Part of a small language model's weights.
Size: 12 layers, width 160, 5 heads of 32 (1 for keys and values), MLP 320 SwiGLU, 12.8M parameters.
MLP neurons of a small language model. Each row is named by its layer, matrix (gate and up: input weights) and neuron, and shows model dimensions 0-159. Each number is 500 + 50 x the weight over its row's rms, rounded and kept within 0 to 999. Numbers have three digits each. A neuron's up and down rows have the sign that makes its largest values positive.
A block is one neuron, or neurons of one layer that tend to fire together. Before each block is what it responds to, as a language model described it from the Wikipedia text at the highest values.

Responds to: Punctuation after initials. Punctuation right after a single capital letter or abbreviation inside a name, such as the apostrophe in O'Brien and periods in J., Dr., U.S.
L2.gate10:505505536491495488482481495408566490492470573548472600500476531506607566464432393517498462470479441566541451519446451550387492481526522576538524416502563452518552439519514466436458517435571504577585501475505549538508435534502449502505533484630593471504518439570488459497489472448581543516349431451518481477545502480450491516528459501555492537512449477483537604501458538559472469508552507464555529529461444496467435546559397562510440553452482538436470373512485414424492436455405436
L2.up10:437534436545512520514518540539471518582488471599463456559393446509432518525538525436471529518381475510558471467531539484534550510383508515557499465492533527502450524547484436340435576420520508496540499498485526482486489427477539548518600413552510470491518381499470436481546578477555559478488481519509543465550564469484530522494577516483460547563495610516474460580483522577424524545453655443454490462449582423506482493460484454551446541403461548498464465562550495571527461531415473
L2.gate13:414525513541479467481493424488469496472382507483474468617410394534446488496486533508477464485472390516568465468392548529439508526498513501473469490463537537488498410626481493488459547419460537386544506509530523500554507528462530486592585456463500463591547520509491553474585436397533456481399551468503454433477546433443535533467606499496516563498460482588514447558542538574552578494510488461534451415483507471530504524470465438536528453523583651495513539521520452460491524411501443
L2.up13:429524462576524490482490477534466501428446472498499463435436479573514512445464559446531556523546453558442511552396517497529557465476565554477514433492522503462473547516473429443369543505592462500513475568507488552526576447487423544538539531430517471519482612529472498545476550525552438523489567431481477516460566434510448587416603547585485529470432681587540522547535486631479604517518505393500559488442464553491564546461481448543515477467546528490460553505484463436482536457516515
L2.gate31:420508461546457512524511458555408450550448561543566618603439501367477533538461561534503586525387441582530509461481410514425509540373535566540469482437467454529535501506521471474548479415537541436514545477586545563504504516483533561478534502515561505534458415502456565553475568528520474560501456469524574495543517472474500487454516470492513561447566473543576555584451474484535537526487491573475479537433552479505481624449421473502413515557467610470513389491462489461565544475490468
L2.up31:439518418434487502477542607525514438495479431652510564475395430465539485518601610442374438519467355454631411472500541545520544541557495506572479535451567495480563471480459491485513492472462525480454454515497501520540479564520544477546535422498602518526522533491476551549532560507489469481549462559580509494521474463448493605504528521445455561538559565548413536492512552488500464500501555463537526486427496481490538542508571573420473582493515529609453487445494481529451541551477453
L2.gate59:525462478525471504478467524469461504491448533598486542500481475509516437525550563532495518554438422487522505490452450428462529448513555554521479465456552525593503435531496484480449498526498363493578498497447481391497497409481482583489591433503459497531468403383519492508524509588536467536415478498565456459565491435499518528483459492505561536490477536575499470539566522565490544522456546432584555291570469478534492586511487476459429528441422438445476398490499466497622540570454452
L2.up59:574475515556421555479567541534465441471514551634470452535495491478455548445526457515511505555531478523476471520448516521493491534506550546472447436542485508561484521481437487541522402605422537479507545510462505488477513391446479537388531580593475540536468425376498427640509561576508433565513530513520475488567494443469489416519477460550509538527525489568506521388445435578507436549451523526549486399547424509513496582471508543406479442474470463423524401447523482477563499591461492
L2.gate78:525457471615452418479530517469498419474466563525545510517489540408590474550469395420520495497542553459501454488438574554470565520498550485522568534460489546489490485447552518471484560460462454480493393471556497546575575406477461467605566486576522378522478543483450527536517459386492514545489491500543421437462499515475460500492496457560562574464477501455538501479539475546590500441471353510462461494572472478558461625464454519479416466492472556484551408517480444500418595498561451
L2.up78:507506549485481484467557514423448568497469462568400463582465541578474465543524467487455421543416431444586424396512630449543511460467486536522430470468627528529456544456393544442489557541544559448470496507575497506525560428505547532454518488486554538454531547444509541471584570424498515524510511527519445524490571476513519530527574492488509466569495555580393468497600479573423445546491496408525481458430619499505499490517494520587397514402559516519467492525499510529503571551490480
L2.gate83:425418516432500552528497435480462458471436479612511514540485532505455591492464606521439548526402430495552427529485464507498490489484530515565563423559493458576367477446470547413429556499521518382544580512487495468548485499560506497525499535497556451531528382556566589570597543531532505497541501502566494523505523427455511490451558446456534512547484489591489517470480513542450597464574500494550507439531514432574560604597422483457493562557487591505502443558463527440464476544485497
L2.up83:430404572535527617473455517541518507493497493451538547524413475424566525530496514450524545496558513455480438485431410396451470606412490444484483513558555472535542500478513510517528577509594473516482618545493494487534446502510520526456595504591384507493417455539422527585547521463462511506549473489500486493489453525529435481583471525558420518499520398488528473580514477498508505451546471562445457458505488397582478539471427442512600518452435509505534464488345470453552575543538446
L2.gate85:542440507514506548527530500553398403493428435520457526558464585475523463522520612528473471526349492492556474469447525480502548331457535461563531488523464502576487474421464499473514539516561414460560521521560583529531460400522510508538540530452506394549509516411438422561589511484518552485445484527518407445494526479487415476403510489496475505531434497506497448592545467524613475447478555488459433438437489498499460521399440492498394492487507522463529449518541449529595524486475523
L2.up85:549423425509539505542532510502561465513521501574414535466471564467473515485517555488407548574557424467541493485518521506520502473485533524608475416506562506517420461489456409487558532570455466484442492454426553508526468511500504562445428533421505415522487497534525469507526491452567473455501474485496410409544518488465364580558533483456550527567491489493506578538512539538528499532513589419445589578488616544550471601517554457436395571476438510551580462525455436454426411553412480
L2.gate117:454573434464530543490426465559538507538516503469504506586459456507558569518472600534397440536355448438449447433507476460491489505484474448577531503482534430565533500406516562481484495549577530426475549535540469529474532427488499497556450559499497532535519426532608521534499512558529526423514464557523434480546388389479502435539422430555483494563437518565524503510483494534532576587556496546487530414445427383549536486444425403473468483476496561586519457532457511466450531529575489
L2.up117:497551525415444581486495477490470510459486504475558557529443411548486492452452541616527542518487477472451438421446494468476502460516500533515470495424548436482474498449504502496459575584553457536475552499548467554508618532441611536560478524571499519437466478552539575605451548575563490445461455559546490523494482535438535526526486490482393588554483534552564515566448444600479559507490511503538557508401443519431579484471635584550447537524557479495516430463435518480417526623447488
L2.gate119:527461383597462532537494508471407472405470523521438573519496590460489453473420557508522384436471534623506539481535403560410545448430479537536493458475514523557515488550530477405523543477398432451504450550595490502489512540473515482539503470517523460549426437468465523537443560556514507519461469509472559376540461499563469401483524458558612531450476517459513577507534495470530546419449481470554530437459472437501422580500378445537473499518501455503488412574440485515528537508494544
L2.up119:510497482459607464560514498421540524469474561586417490526426427515424509538574485509424470568470459533522486489495489405490578463378557508484485501555575470533434516547504417447492569493461522515556504489516563462501509440493514612504583460517505463525544508431473487445521545421539461452495452588517477455630538435428527457436512509452507510613469517467471496523464484518428514643473539443438489464365578511490426479448509590492485543427434473506459472434536498549595528509453495
L2.gate158:565485481536512473512497411517466429411445533506513457553464451484431489531461540517451440552533535549531479585500483554431566618579486577524498502526562488552526428635538459547430519579585506415553562524425554510564587407494503492602499547442480529515388469502528462487435552466555425482506608539471448472469567415477486480483494419472531565501517504511468530494480420496494480584523526487495523451480581486542544527520456537442480458484432559584515466550405546510624545506559513
L2.up158:430450442474450604523526482470429549529422479442447559470476589434449525523497584552421415421549519477564513534476544526480542535520439533431478563484532533476528498522554525441467575474471534362469494534459538491470494528537562471430508433569454512494583445462512483492481473524576423437558459535548535464579486548546397514442601475482529557559469441486508501520354462518461486471524518628520507490428492465586460482483563504493579508545519395503551550528450440591518482509479588
L2.gate164:453504424509475518378450430483510497606437583487438471521419487467496533494401539504470399557488542542470436451514488473485445538404508583482522503481607453533417578571493572428451595490529482336531529607488586370549523498494526489489530601504469479543486439554465499476453465475543516412514499507478574472514522463528483561514473442507427551471489475521573529504450527562458568508497495491564504479432515552525476519457491538562419478474502580533449382496432523502543541531528486
L2.up164:512480537490428550542582570529496545456389565509454545498438468490424486552470510414459445486534547499471464547481448416566563470523552501474487534595482548497543542489464419533421471532425539596575507374464465585450553475516488430516390536553494432500528430446494482524505521539445625439489474523485428544512447488493522477492444578525455468506375478392447544510416508542528478460487546504428524522468352528503513565465409457471507528481501517460529419578465455458527542515489554
L2.gate165:467425499426540535541516479429439403493468444467526479548446530554491552441549503606463464492460493571536530491439521488449574483470532541567449472432586504549522472529396529404496540421461386416499495499511607570576504459457466495455485508511463476582531530456466539460604472488553533505361519484539514441616481377493468496437518498474576480553511539505433487478511544566528498544484462369475441441524528464474491462516522470515401489426549567594480420509484499517526529576491521
L2.up165:513497556537541456484498450485479515448510527494455595485491395551462552499549544534441416415455579498463579507457542384465463539534506478438502492563508489530446492579574462523469480462513496471467589523544539472487484677539544508509485597628481560441483443557508572514466628481555447472575531500519394529470540454450516467496476511590500473488560447532444528445525468520412528582521530540509441523486525534457391422544477545443554498495473483472427514416492585393486529528538494
L2.gate168:459482470516550428485482494464385454485459487597430518489454501497572501509503478532523519483499378449498523510453499478514606460474567590491463554386486452513500425496561527535347441485522423494567514514572514491508440448497485504503511533532494576556529518405561504493552515479562492528383478516526427381571565469516432517471483469520520605509473471435566485544548489536483509476458587424519551489484468488592463535460458510501429537546507551518498476437564342565487370519467489
L2.up168:498582503550462447447550515407487441618514522425504528493582519517475516584550410543595512503472477463480492432545571440494431587555509532569523514429463475479566509496458459465491474424527496490519427433496594516496493487429411386498503523469548489473586613505573484481449584502501611469460504473442501506518486508505434507487493571507439435425496499546512522537514511539383455496567513416492529578414451497479560522405474478620490528458472574461524462476476498531425500490446620
L2.gate175:482546515520449517459467517493514372487422488538530521508522511536613452520517586534425520473498479544456512454485515530433542442536506430519517420390422424495530475405524483563504507471446403425588580437514521501549425505513461476561501548468447484556505537478408551496613497473539532524456457516456440354473522505565392539526478530536511458567584625486482498448462444459519585481477507478443595448469500444519513492450450517440461494549614468481536450483425526426562527556527499
L2.up175:600486426632602496523500530482480476484458520455410416505547545518474521500594624504454627480515452521471448596450496482553500460428507412493509443523466545551479514499457451502456576511551490414503543525553493521481570450482477640437532544518469564527445430518488504516494536521516548541547493446532378515460565556490463588356507517448424487494468512473530554527474577459515549418432559479497442467410543565491475517484499502544491483507456518621470449480488552499581496533498512
L2.gate180:470504488497609527529459477522455536536420540401380635450501605559498561528555563532517491469457498443453523437515476532509502491444550569613493509523469529626520486550529454476530578460461475469489476496505544428440520521522437529457476502460560388485478529544544455513465434555532529496450483503508467464654426426471450414505543413568474556456414477481560520549522507446492564412491507482500497580423503521556480534492424400537478492566411482480504501447472432478525515409532505
L2.up180:486458419478503580427479526409479476456554573519551546455508492464567429486448511514410510486573502554633456470527517595494440446439460586454458460499589533453532510466443573490554527408467490418499509487493493605523495542442502492431596501498516559565567471461604610482552441462434553507513509529497482490588392501466480481522519409595555465459564464528483529531498508510554395447519453552573562475521438475545559534582439521534505522511513548526527453497450539403528425465495476
L2.gate285:487505491498489495510480517442540404615419451529492559557439502560453513511525614666508564520487438567581555476465541443479514550491515496559477517473502519546511491519446553490469552409489474437589514459518554472510485559501373519495455503491447503502598567523444546554520429564505424476513513464415507447489544396492433534443597473424589537450510538456501492455494578562501513456598470423506516473499604518540484507570467462520483416569461555503519480573438499488535373521526486
L2.up285:550474547510427538470463466446491421473431507610477543486524458436436513533457560617435528446472516509519546534482485480494485486583458545532503467456422550522434464541493556492441538528493540501550541470505434452501551504616493484483557601506452490415501447574550591466421450511500506549552528471497505555520512500579446509511524426599450519491525521634512526418472557559531501567597560600563462450440497511482560457512412504533556462529525544417674496434480467477525519519520580

Responds to: Mid-word subword fragments. Short second or middle pieces of words split into several tokens, often names or foreign words, such as S-er-bian, sc-ul-pted, Esp-er-anza.
L4.gate66:387532462458541532559451438510438470541462517516485558529485466503420501520562549525425464482406425543536524472443497474490542487468548530520539474507535524538511462597468401535469443451468447457523473548500451492555463444497537459512460447494443390600556526518521511457577530542554497458412512508562466431558417451573522425556501460518509514599377563496462403523519432496468455510488555462430482421465471426499360440479429521434481493390567469496452499419476434608485515538521504
L4.up66:482549467579498616491442534494463598475557548450630475474474477516527519394502442566491475474561535550461536529496417514446526514425486501466478479480445426487484527461540460526473530501435450595544451498529430553471545427467421466498522439581558578564481490526467474405502485517462574533494520519454555513495611581516550512536505523383505456488452561504488538508551453539445553468410458471525476550530488517458584588501545543463386570499437535464438431602525608412492554521541543

Responds to: Mid-word continuation pieces. Short word pieces inside rare words and names (A·a·mir, c·ing·ulate, te·h·sil), the apostrophe in O'Brien, hyphens in co-written, and table pipes.
L4.gate29:459490524482546455519477518468441478437472547455542500499397444567546545522536515464474452540536513505537529506430540415517523469426537512520496479411517564566438463535549590479401568437624502454535554447515543550563443506575519574471460539534499511512531461513507533406559382479524429400508486544541531492510503444550388541497444490517462567548517429534563556443491523599625511588640514629561508456481527549469591445529557495462517521516515524506548495485463456473532480525576491
L4.up29:532503533537490491515497523371510490457532546484564514493447452455496501559502517616456531545493542552441558523547579469454508482417547664475508455520478523535530473461530484507461459485596402549554548413533430643536453517478569558551490521526424436570498534500515520517599494549521500559480417588442466489458507461457539559476482472516412463474479550466510447414564471573468570409498550515505518495506501501436541360434611553512550522445435515500538478523429544443477501523560526

Responds to: Second piece of capitalized words. The word piece right after a capital-letter first piece of a capitalized word, mostly names starting a line or table cell, such as B-ally-mena, K-id-well, Y-ds.
L2.gate15:558464449501468490431527393550475508575492495567459525536543534548568471476429491535482467367473441549504530551451562464494546510496582510514486424432467488478562459468425456505529493441481466505434533521636545523587502499460491669489551501526421467527518542381457520490524567561520457507423497472539537516543507546493437519432511530416462509558469524534510499558454530545480590447551596461527489466462492532374504542553428452561469539487528514514466440489487515566522459476373623
L2.up15:476501437438551539500435423463486567527515527545482502477534551526511471475377472484379473459460469484510460542476512552482525538568557471515518470473532479462532523531479438557539539478467433561465514519445561544574566555467498517542576502505487482596653535457548546442449568468508549479441628474529536521481502450449623519491405504543398454543537481521474394518406493504561522499532501570522426512441435523507563447433419553388533561505545564485545496398565527482569438458478535
L2.gate49:406542537541516517475426443410452580507470440486515509547422480531497499535459558552414372562502566504506545455492471501463518582436594497533476422434581483544478454447543519435518499484422494514605509534572526494578488452443486519555567478499464433491409455429482442524496542501500521446514508536452524600535586401489595534471466455455427536561404529511458607497530453516464554490520461441483499480425517443550454471531520466507398468426525471543420459429520528497634482488462471
L2.up49:395518572548439519474537484522408526486451609503390377516482504593563451539450465500455475494561453558533435498403508419496508582530572563465407521344572455434458460475487490548499492448478536443560440522539525473515506528430438434475526468437515524482458541459500608466495507511474517575398521477481581484617516505465492490508513517577453564493476502477523493502466507573460509614408538409508500553527565488508512554443511445516460553434486524502450540521491492514549565572456464
L2.gate65:492573451451524486427538408433447450508437450458397566552467457422514470465412533463513526447545414523557531451454567539463514502594431431480511383474560396510481424555490541404469515588403455423480528440599502538495494511521463472501570487548498473567387518530463507476486532499539477547550520526552417496494438465527495556535610523531520525503439498503467451479471524560538492547503562496583498465528445450555545515503476434453435452444534525508426470493382492547618555512521449
L2.up65:473535493495473495496536505440551501476517487487469640502471520507533518493539546516438460464541509501511439439471469492389532517489516508485452433466515523478518486542455405520501459452426521581553505497451558491524551402478568554539521483414510478518523499536495618412523522600465488608478397596468556416533535454379519508542609513501535353478484562488501526519496437516489468497473434452503558463476463483512501486535498581406466346458439503488498518632482545495497395601509501
L2.gate71:580525485543435497502380398514478506458488460567571448535558417491559475566411496474521444564535579546425524476454486458462571469529657467481526527441467502548450451453489436550398426465540514521587430514532462445557512430489480602473524501451449462547478533498561479510460593445514528532521519579434493493426578518439534500445519506528462484479467518511519506506517412533458547544461611500454575451524457440463529577431508470496450471359434561488477453529527609509474482484493481
L2.up71:506465495446516519513526524527487438508506442497524612493435503624526560480421564450473526456542456469582430402502603449557486525386537460583490459482547463474562492569507493526466559465490504441546512548501548436436474568551466592523530377575452442475552382408481492492472590576498427471584444540477482451446540576477549538467574510488483451504486575551508433483422513537469595461497520531526505494570450476459573485544457542514484481463493563510455544515451493578498466512428389
L2.gate87:539523442470491483351393458518477464433462522466501511618451470559557537517521557485487496442565529464532497425468493535528608508502467470535443403509475529519496447571475559445418594510402496426539513519467526446501471442499433418532552465518493486557564460479501547419541418560554503487581553452535535421464511491493451498569488558543404533487502470514488527528543505611561470439537560452531476502542582529485543531461456475589417523434563548485555465545435431495538639430509497
L2.up87:454464560518483491517420569509480534497522479494425508502462361513466558469501416538483507533636513462507469430380509553485606503483548526497461458431480552460559445507494523476344532521451478423589441525526586441510481488485492502526556515486491482488493534501472526439514578426555526492490450538492530447473506541528449595523572543492456485416487448480400454483455495473549437458524523418470583462484488478631502545371494474564474505433500546522470446599476488456595427532540574
L2.gate98:421533512406629519526507394479502487481449507533499520581472448455475515569505503542517439522433579521519451467519471528446479520444520459493486559510596458534490475469428536501522514488504496547493458470539603468595516517489569592578562449510426456571481425476537495469642572494548422503440455446575457502480476457430501467508475488549559462497581557590473509484608519526418519437463508455440444446465520411418513491500517550481441564374526494413454441483593561533492518559453509
L2.up98:459469495475517522501527571550539470509480499553539583513541407430431563514554474431427473506492458490539456445478545544558489540512523541439484535455612512481575487440418517527502539463413532501525450438471546498541548467490487536539434554602422444528465481554412512468502497545468516471450450522428449418506500529410438473473574536563499595516537510621508436498436562594475551534498561459520477525561571493488548631461531443494450623495428469424520476503434488554481447622454584
L2.gate118:525464521516424525448480492502447539468527510526535432476444512512600490515490423480458525507483483512489414427434432543476581508411559606569477551507511478522506475545551552479562476442448465539537494562663508483542491448518543650483599483545473439552479417472537537432530478570554526557538432499431534503560544472445545462584527425598456548514468506564559477500477457500515604493537480414466415476448556453463569581455473439528542531397514510560503417476472550480425482480462519
L2.up118:560588515576480502389546488480489576555465532528534446505530495470475482528468547455484454549523604609474474468557534560523548477431502617489562571539530477532537508562538482410485487461478482407521429461564498495443491399577552485551498497558495456365469501530467475436470524582542517499506450529542418542532517498586539483523580521530464548490488605472538444558543467504384497525511497494493447474414557549442538580505492425526489583407472554459482517426447564549429570452414540
L2.gate222:441428526532499598456454497450470517455472461483498437534495391552438500459523534540532458489460471550487553494565402542455477433421480492541510412450579497517471412509525563517540474543531466494569442563575492503495498472535493553492605496538461536605500463517474501579512569518396566494538512483428460457501454436484509502490493421528525544465470545497525595641435480517416556520500555486493502518521509425562540460409366423550483472529533430528351461503432503397523516556519450
L2.up222:554384514554588486486459439455537519518589499475525480427425504523504588499539571580520510398507534505462480437449452570496484513497540584495380433491563546548528511489489508541459448491511500561541621507557478531461413637458437645455533478535607484530485511506546465546509582594509539620513453571437519502525517461509532558484496462560550485448489596490519605492455405499507506471456511450468484450457447499529537492521402500484464428465510479500502476542500522411496492591500478
L2.gate224:410510475545540514509450389450407603546485476531472492476426531527535502524506521550521390520506506437540492491546473554504503452528491456536492454500529486507466522550498605554455378445532362402540423535516468503566477477488536573477506510438550470620596593451520514581565576541491557523540403542433454501508542427544512502523559464390471532499510515515521581531504437569490431468561522443458434504486556517437485516539537503448427453511485512556538472473464472474561394449454594
L2.up224:530481452569519537488468539470489579520554505574505574455500528577519506535439541591485449494516575478441499492495527475499458509458605478500504478553553619535498559498543512515506530479472539538533486493465603537542623449466517547468540514432447465507483402412562432556499591498549531489486471560483577491531536522485490422451557407420546483510560478551517576534402385474494519467490497535491373501380413458509526504527461620495456559546481405524476449464609501496551510469519606
L2.gate227:532486521473492436589546429461483542519447465513467541508526483545527535528473536655428497457502517519393562559543538514492555520603496418429482423497516507487446418538497571519491508586518423456561510506644499520469527484500451540469549493629543455548653553474422492531478454541471437509593490416452463452524463457504453537441511513472518543536421600487516570518535453573526521494516584505460518470493482527501374519484472543531407438555544504478465491403432473454520530513445498
L2.up227:452468492486411508459494475467568449578504546592485473524489405428535497483553496470433442521494485464490385491469561460472511595466515545422473389399546493443471472520431523534403521555445473509509498473508466434530502472480544476571573473498515473531517470468428494511525428490510477437501501421503548492430582457466516566543449551516391479626497499539540490500530451499635501378576508594518542450503544484528546504577597496489506417482443526425533453562362468481549523478512563
L2.gate259:441475498464504519536443341504459551493408489517527455512468419580557563441459497492522459524498559487506492502501474474502567564460569500528462492473454556509493518494510602518517476587476556577468461498555510553580526554550519641531510477474393471595501544522485595551539583589641469556421464504447529465569518441463512506525497467487417601468515460628451520481543464495549492511518511483511391539486578467539538545524475494483479561530545546481513495527529396504395486478445586
L2.up259:551538478498490492477455520550401576605605525523419546464501457567457462558468583516511498513515492468470553484471560486478540448470568414460508523472609570452513515546525523510502442536464531466495548365452463512517538480347507543531535552581459519454464506570607536482485513526588412464536562468371489467510483477464601550531542539563456494512424514510487497615421469518480528533501591406536427407516531587405427456484538484533467479515473537463517520514522528515567547494489495
L2.gate263:436548530472543552436423418505501528527397498519408502528337530511508544547526488490483447515470539508535626478503586515514437488584583473531497503519446493595513464579463540506450548548485454489520550558482591470510443524504537525473570498443427489449569484561484458584482560525515502433504544563493601566575487444492529374503438490475450576518498488543502437629505479474558497455533536505414436449469463460469496399450517477478523497455554454516457489525487523537656505538491434
L2.up263:407464470481411593553420447493380524499461524511545567568488457502509425560479551462520390511592484528509490508480512576439558517543524524427436504442487536418503426476497581481508502501524508435616521514527483571522529517473507522610569452492561495614522501477436496534500465550429463579430447505445429423506549476562537559509561535446494445540525493570468497501416459586507449545497594532545497431526494484532572546511450533541491610492505520492423478577451413437507576431520535
L2.gate277:468470493460387507416442416435480476529537568597526531352507473504651461540432551503493370574525493555489465487397555534392568428538493527444493560486520592475553402514624585468519506425533434445616421484592532496466489489517464481532513474522418512512393553528485490461504496467584472515548468478459498459503545462493583543476500450487522461501524557584458485449509519519522525519492442511529523476515482450549494486537500539471468551439443527447503469521550464529497514501507588
L2.up277:541569470474496458529506489457496572497411497548482523507430440397517499475519607485433535526505451459571563363419536584522523559452486551507482456503516519497484543435521526527446507441591492475502597573500504497596574515448553612570511577571544512481476459406503626512481531525542439513421498475525503540566489478436481522478543475543480574505445486615502531549503474580430544552513520444461508481435531521602558421482506501519487455502509488572564456500518425427564392539459423
L2.gate298:546486494515502535429455437495446544510490521600548482479465464489496512544426509486485511457469518518443546439353548445413603449479576493494508471531524565520457500506488497459459561442534430477635562558540507483561512424473471546544580491602436401602537422473501517474540492528558490511579487551482452490537541494395526509462525518537468509559493509570501469582467448681413554511537595473499460443507379464494464486437414463506480545442496495498490433464503507465537515585475482
L2.up298:463458488477393525503428529524491515592502446552539475433521470486588389552502533520476364482535469584561454534416485536487494480532461509505508544440521617446518464496447419427530480477493427469553432538568400538566456566522580510599549385544522448511487506520470551476492432472496587554489479540449510429481508511569547479471563535498614513556552559571389487530506494488470463555500487562519513381493471491494474487630485415507439481464523572484548536549507544494474477504557447
L2.gate307:442582469507456487445522455482441428569421519571575497559466498400517452509482475596383546472549360636567498453460509542432564562489456505519523508543528605523434503522595500450473535461569408477514541539518545545496482455484480495560587493578517470506470516481504468517571528495536456548571452519501417525580535494476532534582559490450485523478522551555502510578519586609455491497458561447572499484413512516444517491450539567530485507490450544501489476490441403517549509524363507
L2.up307:507499521523512506589424551520527586445479508550504482536418498584471508496485426532553517488486609466533426495451471487508493496524560491501477436480500471464540484454484580610451440479541433584550491503455523450590628476485591576568558429507360545512576481538507519537456474437493395548419520464479543518381491458505432387499489518554511509544552426525465463476388475466481515419516534532427486509429509488476519394497561539427480456482455444540529436508576510507512416519444443
L2.gate315:381486466548530478425431485519496526512441541510413496479470480500538522476500436541464474502495536544488462517471271510458548524481558585477513518552569527538440486499591539484508452506523498462553511569474527445484499492586378486423540570501546524452405518462519418482454476493476468574537483453493562499562527448538482449500561396526532570510393553509501593505461490528514488519458522488513540408566519412575451593460483610513469470561443529528514455480519470523469434377456522
L2.up315:442522380513491447451440495455476471519418475466464479535467522477540483462615451471399509481493477525481525507499450482573511460495606523556515478483488450471444466521517401529511475446505455525500447468521548500489543507548491524498523472492546488475527558360331532453458558457515539455488598434539527480545528504456614514402611530408491515571447544474523574518617492509474491494441565388498498504513506484554474580430609488456449549499466593444508496426530538565502470443480588